config = dict(
    hidden_size=768,
    num_attention_heads=18,
    head_dim=64,
    norm_place='pre',
    init='normal',
    init_std_o=0.00236,
    init_std_up=0.0129,
    beta1=0.93,
    weight_decay=0.07,
    lr_head=0.00672,
    max_grad_norm=1.0,
    decay_shape='linear',
    batch_tokens=131072,
    max_seq_len=1024,
    train_tokens=972300000,
)
MLP neurons of a small language model. Each row is named by its layer, matrix (gate and up: input weights) and neuron, and shows model dimensions 320-415. Each number is 500 + 40 x the weight over its row's rms, rounded and kept within 0 to 999. Numbers have three digits each. A neuron's up and down rows have the sign that makes its largest values positive.
A block is one neuron, or neurons of one layer that tend to fire together. After each block is what it responds to, as a language model described it from the Wikipedia text at the highest values.

L7.gate329:545518497522479481524461493526500567554553479491420473454543437550470471539526531539560492496461527505456539536486440450497519481533498421504508401486464479497574558534595450501535495496550450499534467621549465461493527506551523568439511563495502528475452548551504468523477507483445456514
L7.up329:514495560487546521528468482434519559532474519502501485524434505545471448483443483494563493497521509536584449485467530476544420493555502463436456499533602505467535542453542564505543454444525532497515466494452445481526551478517418515441446513499480463510485496540455415539437566533537466519
L7.gate455:543495504516534488459490482500466482512503487520465498375519508466560472532497457501534538473518492593508452558507579447506476497545481483458480410536546473473613499500552436524493513569538456423597576514466515516517576499510442499520513496447551520483434493493492547524490535492477421436
L7.up455:500551477512511470481581502501502451503463493536457500521516510494532554518524500447464454521429545471499484498506522484527497521506528464543484471481466534428501509538477424514450472516574503411503433466446451471505519589556542487495477497518502473488495484518513524532434479496536547518
L7.gate603:563546570536516476533562555555534483449446474427450479519503561481558486523476513495515612406507488488485475523499428422453497552468498517509476531532545501526427501545505456536476487439510479547506432478542551533540462504463502462499465461505499518573494470427476468536448535444532512465
L7.up603:488450547476473500505523529504513486476494504482467521426503527453544434496446487515468528462504428516551446472433464464478477518454569440507533489514517578593502492402472468539452446468520475596521507481443441512493555512515418477484541542524558571448509499433518521453453534459495542561
L7.gate896:470573526557489529451459510504534451488533457452484439510471515456537458511508428529478566548523471546472420483477450558464497578484503501498525450456606519509462513451512551512528467575457467512432522535474459489547455443563505464469541490542445539519510377519521520450478546504493487455
L7.up896:433419469477551479535500532517406521488500507515523461506568466471491422494467510512458481498442540495556469552513508534551504523508496447523505564526552459516484445502491552429494512514474542500496564533582506492542469449472490510550513497518419520572469461517547532484428439427480483472
List-item separators. Commas or semicolons closing a middle item in a list of nouns, usually just before "and", as in swimming, emergency services, cars.

L6.gate375:455444516456456459490540490500505523415535506550505501498507459460522479477472462496482462559468483452514500503509475492470480468494506488464498534464510466495549438565501450553501541475479482492525495458525548514493512514527487464532488432512482490570451499553474497457496471523489461414
L6.up375:571467488495504478498529423500490502473496549512498524577539457419521518532499453510481469552484507521471496475508509464569552419497531504492464555389445461508489496503495536520512552508527534524506550522507433517517452442509479508484454557476486493483586484520505532588465521487482467515
Mid-word fragment tokens. Short subword pieces in the middle of words split into several tokens, such as lif-et-imes, disc-ou-raged, San Die-g-o, wav-el-engths.

L4.gate285:510472502508458541579422483408528500543537539506467550451504442505507596474478499458550504545430534534465490523507492467490511483548541527476503510472491483511522554439427543490507446509559510529502406452511546486484507546448599468459493559499477494514448473490499482471421437469489563588
L4.up285:505515484533390499483502526471478487528439492507515475542531466623533455511430511506572489512407472509526590499368583519554482478506399554551467531487509524535493562522525507481517486504529494496504505451607549541534517601481487449452530481445468481465532477499483422457515435455521398527
L4.gate640:486528559504533507600557548520514498449501590534534454436531531530520503415528486548468518559519485489548463531452530532478517505450532465545462425477466391431505554475499434567549480552508471535446501519423524546527489497461516472500474487456479464503430548480531482460481507496606494541
L4.up640:465513491556403507570506504521513498499456493469408505505449540532515541467515464508482496498478519514515469567511519537441460498543449501477489520506481488472516463437529468483516514486427528516479569561530513493535546516560469500522501470451495473426500513526551477478509514462403483493
L4.gate852:551494524523536486504434525432535530446520532512425512499528524505460453500514491500500485476526563531573591487487471523491562459476497541463519346449496503514426505489492509471506470533448549546471553509459467496461482572499540521493530464448460457519500467565493466448443473473531492508
L4.up852:524520467448579470571499458491488563514453519548456523513463519501466445588531523616534500500508482480464500530421454558542576513499551461502530450453456469439557474476548428486547488540517489466426475543498445456563526521439494518524441463465487535474484433541547487487487482499506512482
L4.gate983:509473559446536532497525523542467525525482472561454482525484551589579477467520540540500561456584505503446447484524504505438507508530498465442447456455512569472488483434503469492474476520433477525503545481511476466481544461537495460478506528511474539526432553477452485504437472500517494461
L4.up983:573566529447513435508511507545466487447490463512501509456496518532499585438495483527533534468551510520467495528508508507493431489507498504483496445452534501490506481492506440494478515481409504579481481511472502529543529489499513498514583478480509500479463477536546559472507461515420514489
Organization name head nouns. Final head noun (or its last piece) of multiword institution names, such as Department of Veterans Affairs, Football League, Science Foundation, Penn Central Transportation Company.

L6.gate514:538567489557468525519534514420488420516518427568503507523516498503590501496490509485547527474512481566574511521517460484463527482549483541480491536479485501495506516542476434509550574507560449496496496411516462511530451495505484431513493482471550505511490514505478472469501446533575589532
L6.up514:447507499510500523517493502474568451553504504547448503560497395508526457493477469473522518468497434535477463488462533541511508498538464430519524472460518473490451526523487458560469433517541518491546555515421565479470533501506428508496503445434522500528503484505557442470544447477515524471
Clause-introducing words. Words just before a new clause or its subject, mostly that, report or belief verbs (said, believed, found, called), and because, where.

L6.gate130:530544447522592535471443533567532548435465407473522521483492487456524458471531553476530514523499477464432491542482381485466509488450486448532465467497538490482533571521469463500434527502557514448536424590486506506534547523484506575519439519592579494538577513451543546534555546511560499535
L6.up130:432543527395483455583555477455444468512487449495570519430473510473502494468436494507595493513505487466456559447517433504562434523492430573536572421536504514493449523438479514454482506497552521475467610462482496472535447490516527466419423495466495565440456512459509452507516511486563472435
Clause-ending commas. Commas ending a clause or phrase, often fused to a word-final piece (ations, ers, es), just before "and", "which", "including", "but".

L4.gate136:530577512551500512440517527466558454416426404476496487506442468542490543555536445452478506456487481555493493536492508458440502432513543582505414431507554497472537477485510455482546459542405505515538471564532515561505569476493560492572464452526439538519493508556506510544530481510514494506
L4.up136:454483499445511511417438433468505501550487487459493441577528492528530381512549473511433470482524445520447495539515525528445520471475469473484485543538505535560549472485578505486552570530491530512520452469533480501598550460431535519539500502549502539461493521593513507495536521433551446512
L4.gate428:500494534566474424507497455440489477489416458449524453586559465525478472535504498457489477421498518552529470478520535540484559442511585534491495532531468557474514470457459512545536517497459436490484492466488474521436503468533436503515513527496469495573526519546500508508505490503430444576
L4.up428:452508486583491483512426451536490490483420504453475491536599486503513532483560501484461451474586505560444472506494473496539478527495445451508522506516543554499462505483526463487522553465428462498507474491462445487487550506505492459567526497475486523529527477484513531485504461439557471512
L4.gate737:531495477519514592451420450439461457554454463543549492539500549511537499528476444502480473423422461488566505424487495483413471480474542403485451504525490445447484538549495481463549508569501469466539529540488550468524523452498568432576485515571532533408508513620515505535516532489527481497
L4.up737:499512465528559548521498542514504482480447497535457479535510518504463493498411553480462493479510525512476548491531550494531471523482473537510396452487561503468591471502493529457519546513456523530540478514510489468480493519459518512511545532491511561505537447520542541614511565425551521565
L4.gate903:553490461509419507529491597475491487443472422506519445606534502548464531510547504547534550422404465540565449477522487487477454466534534532549481501519513473490462483497550533574504566513495464592538528465505526505472449482464505523506518497501473491497519481552511496515512507517603486448
L4.up903:485462496462484458513502418554465500581498502455445508444434431527492461520466523470481545468415484547481503528498525478508468494400517562435463505467538476527537517499533477524612504520528482497523399499500551458509525565582512465523487538465469534538454480575505556478496541508526443560
Table row end. The final cell separator or last value at the end of a table row, just before the line break, as in "| 10 |", "Boxscore |", and "; 3.02".

L4.gate63:543526579529518527498452544452475537537574534531442557542495388526519437521472519565505485446504460459533557438493482464518480520465489465512455521524373536507468479454559501453474502526457534470550525511455451431487476454488563466466566482474430486497483495512499521459483486545544529492
L4.up63:470567491511584529465510511445462410485398500540443436429561517466541450537474463478567443498513477582505588491421492518476517468509526552583525490499412519558551529475549533511521516467471518538556483506459447503513400473482577516532575507459517530470466501415464526504493535462447471551
L4.gate397:419481489561559588531573495509558523505568538429518467557505517495473471566458467475509510430511565529493531552570523488550474545431612478454479537400489514528431525403539582452528520499616502523552574494488563541496485527430532428469526544520514530462442487478505520504488443512465467585
L4.up397:488544480567506476551453525499524494494478470569445536508496514526456523491488483541491494549505481608493467442493526591416488414542490508438534486455472516509535479524400549503495512560475464529474485479581479469610418551469491537491533526501486500551498480507533525470537494524491533596
L4.gate452:546556426442414439491526488473463476472530538553458508445540504555541502530486456434450505457497493519547522489516505461554545492486529534448512549446469499514513536479464511504537456485483487476557537543418551528455455498480480522459546474580490496504533513505498491538572475521476442507
L4.up452:414574490484536544517533536517593439493562513470557425489490548548515498495432519431443434565507548523506476486522532527430506490458462458538516514518462558507559539552484511569521491488462497533489475452550477485507514548595453513510526515537483477510501465501505511564550460538544495526
L4.gate867:516506497543508474533519572473560460539471461490480588457433536500504444574519492465564461537534423498504519502497574480513569513557546413449465450501526442583474486506462460468583537523503471516548505476474430521551554522507528547432623595472475587519514554531470511402463444481521507480
L4.up867:518502474586542590523419419424453421500433465473503497456483463484444550466430558575580492464508454502558572471503500513462441531513506547541476481484527468491566485578474489594497518488465530466528540500538504487415553534508499423505475558502538482463515462501534381492488505560483515551
Institutional name connector "of". Mostly "of" inside multi-word proper names of institutions, right after University, Court, House or Legion, as in University of Texas, Court of Appeals; weaker on "many" and other mid-phrase tokens.

L4.gate16:471515565493528454537492451434558507516502558521549514463452526478551505432511468542456405626461473475432539544526491510520527524467537497481452506492538523519449477538505460510501448571399491488478463511476474499515539434492492554535518480483485543577480500382513475550494469469505522486
L4.up16:484495501545478493514477512549499524499486469382492460516490456451501500518540499491490509436522551473570494529528529468396519520493497519490502515522512544545479471525474450514520454456508517461534436563445516462494483500453500531515579568490563526490406511528483505560440442582568528599
L4.gate415:465434518543479374429510503492419510451474558477466489498474528495521545515553512559439520515512486499548559580537390432539500491461554500409475543468450527470486506466554575580462502489501481561473482417500549570533443548531496515479563500439411426504534489509469456511507432472531493532
L4.up415:495424475511437496425594555420466547445553524483491505415491446522463538458542497495527543531540479477580487564511526529524569433486462492439531530463505502513561422505612485555549508510515428529459421500500484435517499532517463404462551544475488398432477409571475587502494509521503515473
L4.gate435:408475503494460483505518457530440509546462569521574534498409498523518514512450440462519548508532450470520493408546464482542505493436530601483552484487574492479513592494514565557518594513505536540483489480545544463499500450502513494491503472491476486486487498546442506497445450512468457536
L4.up435:511416476494441538492592542496467450493489515533414494490497547509537538497530526399518444527476519545470497521430560534433534471451561461434481519533456491552510463421524548467412441559480432460556478556405527531553524511558500499461492548455472513517455520559541494555478460517465480466
L4.gate788:497459546509519483469539531537462480432554478568546489483499481449454489457569470492529509523480485522467463537557508461546517468469480522466508473575535557459572586436557506457510460506448483483463490516540406516504485470422497584499516506533567567482533458455558482472518389458517476443
L4.up788:458527476450472489454582531431489502528551548524533524552490488526510515544483551463499520514470558472537453538487488470559455445419501472510565469489521477478493434542557545468515520500478483491520507515526439585513523461457513517530498466486517518455497501544575531451507481439474531512
Part-of-whole prepositions. Mostly "of" after part, rest, remainder or area, leading to a whole (southern part of, rest of the group); also "in" before places, and place-name fragments.

L7.gate328:446492478550527528468622509517532436510522519504497453556527514429566462607512517490517485512561572411521486553492577494474522464569553455414521503572497559510543492490478498551487456532452495503539539504452523506545556454501516506537527468445569483503549541436499528431489465493565503458
L7.up328:507531427528479496567440518464513506475512492525437556491469538550612495489477512513555510519515492549499435448437544427487526512479509526414513528501409521521556497537497532547483508525488521555500528522436593567498514506426501479473493451480461533563512530537521425451513510493504471488
L7.gate379:500504433450491488526484467513545459395518479572509487438521433521517493512532574445446499473563455490482492512544440422478470478463567526456486528537444450527523473502489495519485440468487446469531396530486525539511519513499539531503501529510497465499566448493463525445528539456488493452
L7.up379:546500496536521494495476483539551420512505531536508495473512536604580515566515521455510493524482531522539551466509514530515477464523531432429467479463459538494515521533450479495543506500502409546500529558464451476524484539468537505475483481446443403449515480514510529433525554504496527512
L7.gate728:452474456536466478549525504472485473515478524511503538451497544458489520494501470499501536452611471539445521509486471449537550427555438485519520446465499503514462501429408500453550528516508493502507493511423589530571494499511454589471472460455505487548452494463530502462516465450494518541
L7.up728:458551491463407483462500474472513488466440540474402493533551518495557474541469419467571543521474475480477477500487493509537485482570473491494533494567502442506482497520486477454530487483448477424466465477477479522633518526472521491495476445425536501482498592557416463490455510486463436476
L7.gate959:564498491474473510511467502514462426530501484497511502505532478439499507503555493489517510522462504505539524510434466483410471457553491530409512529541534528485558461497478490514495574537527518500498534500465482488457480519528467518518496538499493357620465513481521504433508400530474471496
L7.up959:512485479591458472504467452465463501563515472500491514439536507501459535498545510464514504560505542523440447495456552472513554427513516508423464488445514542471464559563604506460449495505497514488516553530445455509529565470465510509518541538566511473508434548433547482460505423523549481496
Prepositions before objects. Prepositions and some transitive verbs that open a following noun phrase, especially "all of", "mouth of", "based in", "founded at", plus verbs like leave, earned, paid.

L4.gate11:509478506516529507497522476472515544537520525499511561442533513504582530429513540513440495522486432391472481461494555555512498526473512541521536455538458456455523439444474444516477445518528488497501501465405535493519543566445466517531478484486485541458593472495510471517633557501539462509
L4.up11:504493428545499584510471478570510503500495411425500556483491471524514485525489495498384475484507502435465467482488480524546523464501569441490513520508559517527523493472467428522540560539498494546475541440488575600455537531452517522524442518485513518496488481455572496450507523535455554542
L4.gate214:485524510515529481514453459549485450502467499482541470472476539514522438561462558514517408532433515479471384549507492528550564502442561462539567537440486447452471478428505536547517461518526451505523512423453500541503421535467495556542524539492474499524514458475493483549522456446579502496
L4.up214:523545555501557579432503483571482517499559463425554402453563548509493452466538499525479460506486490467535503495565544463531518523555473505456556465547506533436459506478474429484540509544455443521487503485491491563535566499476512507484493477514487538557512383432470450499473525473508500538
L4.gate710:523413445523491567474549475493539541519471507534504449458488562511546568521501484442467519492477515551463451527498470553543465434519540481528455483513514553520511573468478539554452475549531487482503420484507517560475572536564518542519556530507550459500454487504438515512397526503598592529
L4.up710:435482584562553493563493498524499417432491524491511598444546509483526471510429498491477482509471449501476461515538538555415477493497462527511553516540528413512547518490561512507486508462585523467463559588418442508499477504517421520533485582544536487535435493515523528422453459483542481505
L4.gate982:487502447493522492451570487515563567466453406483474556474447506506514453498558520485432572508486483591497480440494468469521521509515442498581496451509481469534505554539463456512455533494535457598504506515524476530538513481444428498467576450520377552493471459541504478510431527444604477542
L4.up982:537498515494526476510492512479525511527467436500489473510474511463548536443517481483451557478452538483475499514504481615462461527498436502443520561580516507429446489535497454463556531478494466545509540547523444559466429536514549497468536465560517520560467490472437482483392472498569442494
List-item separators. Commas after plural nouns in the first items of a list, plus list openers such as including, such as and are:, e.g. lectures, / systems, / topics, including.

L4.gate46:513479494463501488525590484527469507468479465475489508589451524425519485528521455466478550445477516444446547520436507545490496467538503468601474487453510522498500459474518593563469504498488472562484582528527488457440511524528512492463453511530565560478513526515469459538491513460470565539
L4.up46:462410540551542467474548449510441525495492522537484385478542467502568513485501515442519542531455522574530517515524441516475479579513479485497463477486513550477526548477516461443535528523468542523535461529471499474557516502562513493450520468501434468504519542473457530509430515511457486491
L4.gate203:531501512522509539527494498389481510541551528463543586564468522487507530544552551475549384478471571536509426536537535475540478536488492449475484481474491498509536479521504494546556523513556467517494442480477501554487526521521534487545494581549523440441493567451464503529539424520503504481
L4.up203:549482495526543479449534557548454523482429583460535550531453511533467521507436471629499557531492492467508485469514520493592462539440452492520499524522509518462489439523541528513461488459480553562513559548452452542548559427530504500469482438579516558482499507561523476530608471488504495484
L4.gate252:466424526529546510563514522513454527547447547504441445596483475453493547505549454446445467528526411479459519523478484484559479512563542515444514484435479515501488499578499523496585565450520529480507472495529490432560479469485497511580505557513441522500462607486459565536453487532467495433
L4.up252:438457481464467433564469542443504517424489531506457508520434588470605538475486410505507518464555511487553549506480448510485453529461502477438469524526513521569491481474604505520552481529541476460464503491451416493543528487475513513485469555511539523460480509490546534463478466510430453538
L4.gate576:500475579531535520527586466525476506566468431472507474544544555454545548529469453475491516541538542500523517452367450532572542510500541459483510480532484535571567474546579494504498458474497477517551491517479471508487519526487503543530505605457505496423429525509497466504493505426498432494
L4.up576:448425484452435518498552578484446557541514510545552523422515561545522470429505462546461521509503498486525570487410456508540586505530504530546538442423520513490492564418514475523469494475504548533543494494483500490541509508491405471470444524433545464478526481442515493497472549496504452505
Second word-piece after prefix. Word-initial fragments right after a prefix, hyphen, quote mark or opening bracket, where a word is split into pieces, e.g. pro-ind(ependence), un-ins(pired), over-t(aking).

L7.gate119:482497553529486545511476464507516545478392479535503535475470411531509458540499535547536435528546485535470495481501524547437486463481474501494464477551492533450523523520550503551568483515427548528528469497442461486513515521437502560511494522498482503452502499573533495547460503509513509465
L7.up119:483557471527504494401506580462447514478501479489492484493471522467552483483510388576457516519525523502540384429528564501496520540477501498502464504521416525575512462505510469449435397512531506568484488523461448497530544555536464543540466523489427514528535512508501502529520503610555473484
L7.gate389:555523516545482543648565510492512498478512509453540444460561451545532475489580480484506580511423421455455499549489458508488529513496501504432493471402449458519533530505557532376436487484496463551578519553531532400425501534499456489504501539550473498469477537491457432462467479511567494451
L7.up389:496456510528463466499519470485504513550517525562530477497525487439546497501554498551490449439521482478458463510487446415559499422478556530518477499510444582508519470488537582462491519498468498514480486457516452546476526484498536473489472458538432520520490594503529603493543437497459513515
L7.gate729:466467570452452576538452493501498537495599515513470527517546503487526506508555466561471507513491447435572486458482433506504500467488548562490474513448432510608501470537470574477557511456519503455560481471506576558496429486451475545486565530539534562550510466581459417518536523513502487565
L7.up729:558492485482512603554450541509485560559508506561532539444466434495481519489548479563514497474512528542593509467470458505484501499519526500477479479485497470502490517506514566475514472479599550478488579486474494521532494526532474487543423480509478521540514474540510502442571528516449471457
L7.gate902:438472505509546457521520414478535409515498503518502457459435481460536536469541518466485521442512517533485441498488468517534513530462499416519532514547553520546491489452523508519478485518547451546518422467517507471506525521529431525528465538492495539456539533533395446552535539494630471561
L7.up902:517471584486464535569493525485597569476475599526534463468497557532501525542555546510564431507520506484545476441470547549445483519525420451445475512512506580549526463558507483479489563465432439447503462539398449455535469485529486475442446469559485520521508522484437521484524490509496474484
Word-initial split "c". A lone c/C word-start piece after a quote, hyphen, parenthesis or prefix, as in "c|ommunist, cross-c|ountry, inter|c|ultural; rarer k/b/m splits.

L7.gate169:427505501518482475482518445530490489507538492556506562461542515395460510539511468550484474425591522487509506507559411478498514484519557510451486495445542490542527525557453431539429487473459548438454440485487551465501513420526511459553492598505521515437513514538496563497538552544564509500
L7.up169:451530545548504549502431548498477486456482460451481512513569439443518510531501414548523458537514501483557439473509496483471551451458514540578484520523473509510516524473518579498476502509488536545501450470487505480499520471559451518542523521449508527532496448543541483478498403497528554493
L7.gate347:481564506588484499460503495511513468506494487489468554476534473523500472491460459507576482510534581536411547533519515480489532494460552422489479485468489525504516492553518497446485565403451473480526413549531561562451416493499527472515448509397497538530551465513396525516518505510512528509
L7.up347:496471466556487508518515464544528459472483527471518540477596478523459483515511512464466425595451495531508551511528453482541561532450501460489496504441485507526482482554475502479390526522494485512481500503460549452585471487467493433475484446482568549496535449435473533488559527563533475504
L7.gate509:513469478539524542490523503488497480494489536571459517428517486457533484504507469515463453445486533476521443558464444471455442459518575546479552552482498538538550553459413480492511493498464546506447486480545472466497518437547496568582556517473497512470484510479412542525492455483579570497
L7.up509:485515519546554472541454528510471522532477490498531440497489544488510546472532434536509517435487481520557536495527521541515503464546465428443534568464489394554469516471521481516583487619463507506432501539512475506521550486559514507521527517497496474528494477488473488405498459564520516417
L7.gate527:502517430491508530517490519508471522538515514419466516472551474435506540463425483488489470514458477520411493452501488467513486506515559478461542439551484471540579528449507438568543517545488475515534556535565599502443526499577450495427432580501495555473510500475524536465495550540489494513
L7.up527:513543452505537518509541534543499492464503523513487518461467526482572491471578452480468509435503429486413559470458481410494520490508550546505466480499502480492464528530531490485492452534460494544518463508562497498536544513529406470478517539523526493480547504521480480504406464437522506510
Clause-ending punctuation before continuation. Commas, colons and line breaks that close a complete clause and introduce a quotation, list or further clause, as in "stated:", "to be solved,", "his authority,".

L6.gate836:513477499537485498468501507532515465455557509500515558525477496483445536575453513514581442499570511493385427548492533527426561453522523544491537536512442530488526480443473586486559412473491522523453442471467446438493534511486583539512485497583501512571487503528524527561544574500423552504
L6.up836:534484451477495513558466560438421510480585509447488578532474531550499491545492497533451451540457488473478455507454469512527540480489483474488513479389490536558498526527531520540485484502468539511483433457522559461480485528515547537489520468500437454489530487586484501495546458597517465551
Inside place and venue names. The linking or early piece of multi-word place, venue and institution names, such as "of" in University of, Stade, Estadio, Galerie, and sometimes "was"/"is" after a subject.

L4.gate58:491532481442541522532512477445483453542481479535527524474505492513504478472515490461438486492478538481535457540485561508401527501497530539512462494537469514524499561486459413517500513475478589537556515494517534514488548533563504590483485487569533460466535531552512580444482571479564542487
L4.up58:548530469581528419499546520544530507490494517548540470480505514480478520539499500559482509500490454547486442492494554494518535442499480475517557498446547483492442500469452548488438534518510496486415460538529537441517424541525525514575527459442515488477512448507519514572510440514535510498
L4.gate243:557415468498485521428420467474567444534546484537497415508490500451475528523508537505474533555444480468524519485471505398516564503459523474526510510458479554489457535551509511487388506606474542564469526462425516478538466516437445472476519544384577524530491481503528439542496481507539467453
L4.up243:465503505501406501468498461474457513576473528453586503468429504465437552480476493528478538549500536550505480512488463524484473454502609519485434550462518511451541500493445432433478498597489455491480446559521489448478563476514489509559522462504529544534489531578482472466480493487496493525
L4.gate635:503492459506469460495505513489568525459501491518504504472567485506514547543459486536476495432529500536497490515497484467502597539537499513510487451502412517432518407528474418515507516453450502516520514621435509504522477468546485435403502449503475424469490406579474501474548504462537474446
L4.up635:504468443528505442445460524504566556450484517460569539512549545525499520505486544467431506427541502548547484494486493417502526546569577558465544534479518483509484475464506474496528522564468504461517424516465490530544495450526493442515505509536385553430413497449583543498514597440540568452
L4.gate806:513481505466473547518561480498421537469473408517491530585509446512524566562462468494526534518510579498472540509507500480480504541523547496518494491496463518503551458554516582498446480572448481519511505517557498567461460483499442519495554474414462526424573464528495465480513488392537498508
L4.up806:500418478520452497483467457477556448469475455536486540437554528465537442405491527501462412464475474461458451516555535508488494486533488519445457498564484505419502495598507408458466506525464595547508509542462449527485467492517473498560509486568514461538508494492533457536540519497531508491
Clause-linking conjunctions. Conjunctions and linking words that open a new clause mid-sentence, usually right after a comma, such as as, since, because, that, where, although.

L7.gate252:549513478484407517471431515488474482497467568489523540519485470472461507448501424553439519511478471454402560529498437595517515474538565455498460522562477461472486575504503492476540584530485508463466529490574443558456506489499546483519484499478476488553519528451488468526494453561484481539
L7.up252:485487518470551513544469521439505461489450542515522553518527543522565533499485516515520535548485526589436441434517499493550483450527577479525526429560518526533462510511464549514567591452546443454511525498522477599521531558487546533443443525549537554548528526470468546495576447438550469476
L7.gate272:551556536503486542462454549587574476494528564522484507502530506487533540513469448478506532475526472484490479526451528532528576537459407535481516400492561407489485495496465451512499529483531546472475509449535428526476527516548495472519516486521511404555513522472453540539536496477506544525
L7.up272:500490464468461569465485524514453499455512474453573489496432453489554563513509461543510474510491588472471440462495485530504535513519540510467537468479517525479520489493505543592525528508516496478492567479500472484419455530511460495490536502478429450524505449513510515536464517509563408527
L7.gate295:434513565430574453489472470441477529484581517584557553461421491480409527495529526452509482479464468499450541487499449530485412471508501514529449516470479542448446497542465531567477504485564550485563509485546581444472536508505501468418446450479552446486463493532534522468494390480489523553
L7.up295:589491531486454454472494529563483515526560580469515409499501476483480543469484474530514485514442526457482515534439480508449428581455474486510507440473511429497458514440499528471459488507477420525508475463556556511526556515581429503524493504463527476489455487518540462466465508518546502538
L7.gate877:446441433525512498480575512547473502557513480459546481518425531445530522515534518561529443516519440528470508502543449504452558544564486547489469431516547484537621503551528439579520514532558401499415519530483550572458495523543474470516509437493492503459467524502507514556527496443527490462
L7.up877:442521465450478485477488506515543550478506553510472505538515542504520562469571506497527508528474510479537484533489466449513546478405530468546564556522512523385518518554425417522498528479501499478441449444495473454482504480459537467473491517455414454502510575519460465464556514543516474546
Collective group nouns. Plural or collective nouns for groups of people, often the final piece of a split word, such as audiences, engineers, crew, family, police, tribes.

L7.gate45:569452576487485518502495528518548557522533468504482457482557498480516510469473540547459461463574479497561474462487499547500596459512518467513481545514464501510565488536573447462457456466470482506475489501552459447463511494536494542499561457429514509492414451446544537466517516530465530477
L7.up45:505527455550576525509481466540449486488598501516411467462569473485524483490468466531536487478452514448493472510459492479453498560516467508546530531443509500528538513576483509528486532555502559488508483466437542448461462424521519428538488512561630546473406489509512444494483491563494507495
L7.gate103:546486514524470492492553556521463464556542538529546537475534510506472405536497525620517415527553480447433527504558474463481579523519544520587555461514539463538554469537500508498468568501473455493539512505523493542495460455498562476559526491452455453463572576497511488459525516449456487491
L7.up103:454493540426473533497559497529499518390402546508480529489566521517447549509509503555519493533527571486440519502463491464440509511487446493541495537503497494472469495483534503486551463428505505519500316453509526502502516509456468477511521514553404463558568542497451521562533531530524445518
L7.gate525:498484515541478427518487556487592527443537525556488487522504469465509459492523503469478537366536478490476424522478427523479477464514529441498464470428522460440510517470487553573473457526503520462485462544586476520528536506483493524480495538499547548496593549499510441482483493487580500529
L7.up525:510496541506442441491476495527478503420535512527484483419570538532549529521558470514456437420554507508542435514484546578478478492450413458503506529526490475539539511488456470509419505493500516514472463535555473438545500527504499519495505614498443499496486520449500462448490522457526461527
L7.gate726:528507512517553520441471527472401463483481497545484554508513489605486542512522435548520562495516503492527533538477470496449497483580555485505539477457479586546527542570505489471490519476536480404570464409481550456475599496502507517526446504492548534415491492449449481463510457480499499547
L7.up726:514529494499436498538491534451487540541483519493468457435475446477472509492503443486492461537477482515483480542509431469501461509539527451502480454478467458517535449499533464583526479544506528494471482407427501448462501495523501529562472494422468523566532514534557455542505463505522588513
University "of" and name starts. Mostly "of" in "University of", plus "of"/"for" after nouns; also first pieces of split names and words, especially in tables, such as Se-edorf, Y-oo, Ir-ving.

L7.gate207:523506538518460547496526584449484500494572467471509505441475559548508497489497459522483505507454498484421439510513443517519474479451485517482438471498442511482549445484485470567433487506468463473548464507532552484537566416491563466449551475511606475538576453491506521517550529494558500476
L7.up207:579520446479520371466469477490516556551454523499494476538452561493472598521432540569394592482541465518465483479520546562521467566512516551562485468517467477468543450515503540534591477501491556492539542459554615519473485479493551502500453478483545517489514531505483453481464545493464505452
L7.gate249:512498467489468509489535444501522429470488505480557528495481441524465499522449546518436464485440444463554521487501480488487508478494473504446418601523512514475511529465533540535510515508504545506535463564454469507450574431511502540485539482422535558432571388525505527487547511496496494559
L7.up249:494518539452488479455478463502446500540505495558503445539508476479542569496536519512478536527466519618369512509559501486613469535493464490494487553554485474492483512509515544510517475479538587546478484535518476492475509479435475579490523466527582487527527507578554473475524560494502564506
L7.gate307:549446478460520491527544551450483463520523430498453506478591517542468460479527479491488496515438553577487494466521528460492488488568530523557398467494487402506519486534447518484627586452514556488565549550489502499477466484491442542526509499579508500524493521506423522468491482523516404492
L7.up307:580461492513474509488508526473540452526465520432482519456518516537454523493561455550480508482495478504422467472500436504511490467449517506553480471517559470515551447425539445455470457523479589486533521518563562515495496539520537509504458494489531533504529461481494540529514491496543519489
L7.gate424:498558498557511529540512524517497543539543474500492541410536436462434528455536510498484455457570477404484444494502474517540472516473579402555481468483568472480484517516612455498508509476530520575507527561538525517522443526454485526541548454518505537483474518518514487465463493547506478516
L7.up424:478555486481544466516378502518516488497505495445471525509531493520502430475483523536442533433453491512448477503598494517572534530457572522470504485502535459471489517524527487527542504524544550520498478445455534526483458507521441517549456432510457484398506457505491479484528446529525486553
Table cell entries. First token of a cell inside pipe- or semicolon-delimited tables, often late in a row: blank cells, 0, dashes, %, GF, Score.

L6.gate698:543614559554465460459578476524504499480543456440498547477495477550420580550528523545524468478559511573460510541523575498517479473510501498579555487527577549437479427433519567556529476465460470536554555558526479530472477470479505452493449446495514495432576460470479465528527406455480558528
L6.up698:550496509461553508447494504449536483496504508525496499585462518500488501517503485472494476530545511496467501471481531484461521495486441467533455577519506516456500564490480420468446537521486548509612483485448509520478482479529575525531505498459502475526482598466527505495523566538490475469
Named-phrase final tokens. Last token completing a multi-word name, title or numbered label, e.g. Impact Foundation, Rich List, Entertainment Weekly, Article 28.

L6.gate735:474438551566472490499515473496435511538513521538482485525499438524536437494554460459491489534475472465512422503548504531514499471499526492540421533441475467542546501518556518522486518483509511483539512477447538517446452578517455540449521502503497509550494482470486489513564408521511419543
L6.up735:457510477522463507450480503488535428429450527482482578513506498446471532468525568465449552527446493454510533599550562460452571472440517552476487554545515576443467422483463533472446456467463442490492499488438544491531524476513510490498482483489484472557538506588465507541465454476461587482
Before upcoming place names. Tokens just before or at the start of a geographic name, such as in, of, northern, the, or its first piece (C of Córdoba).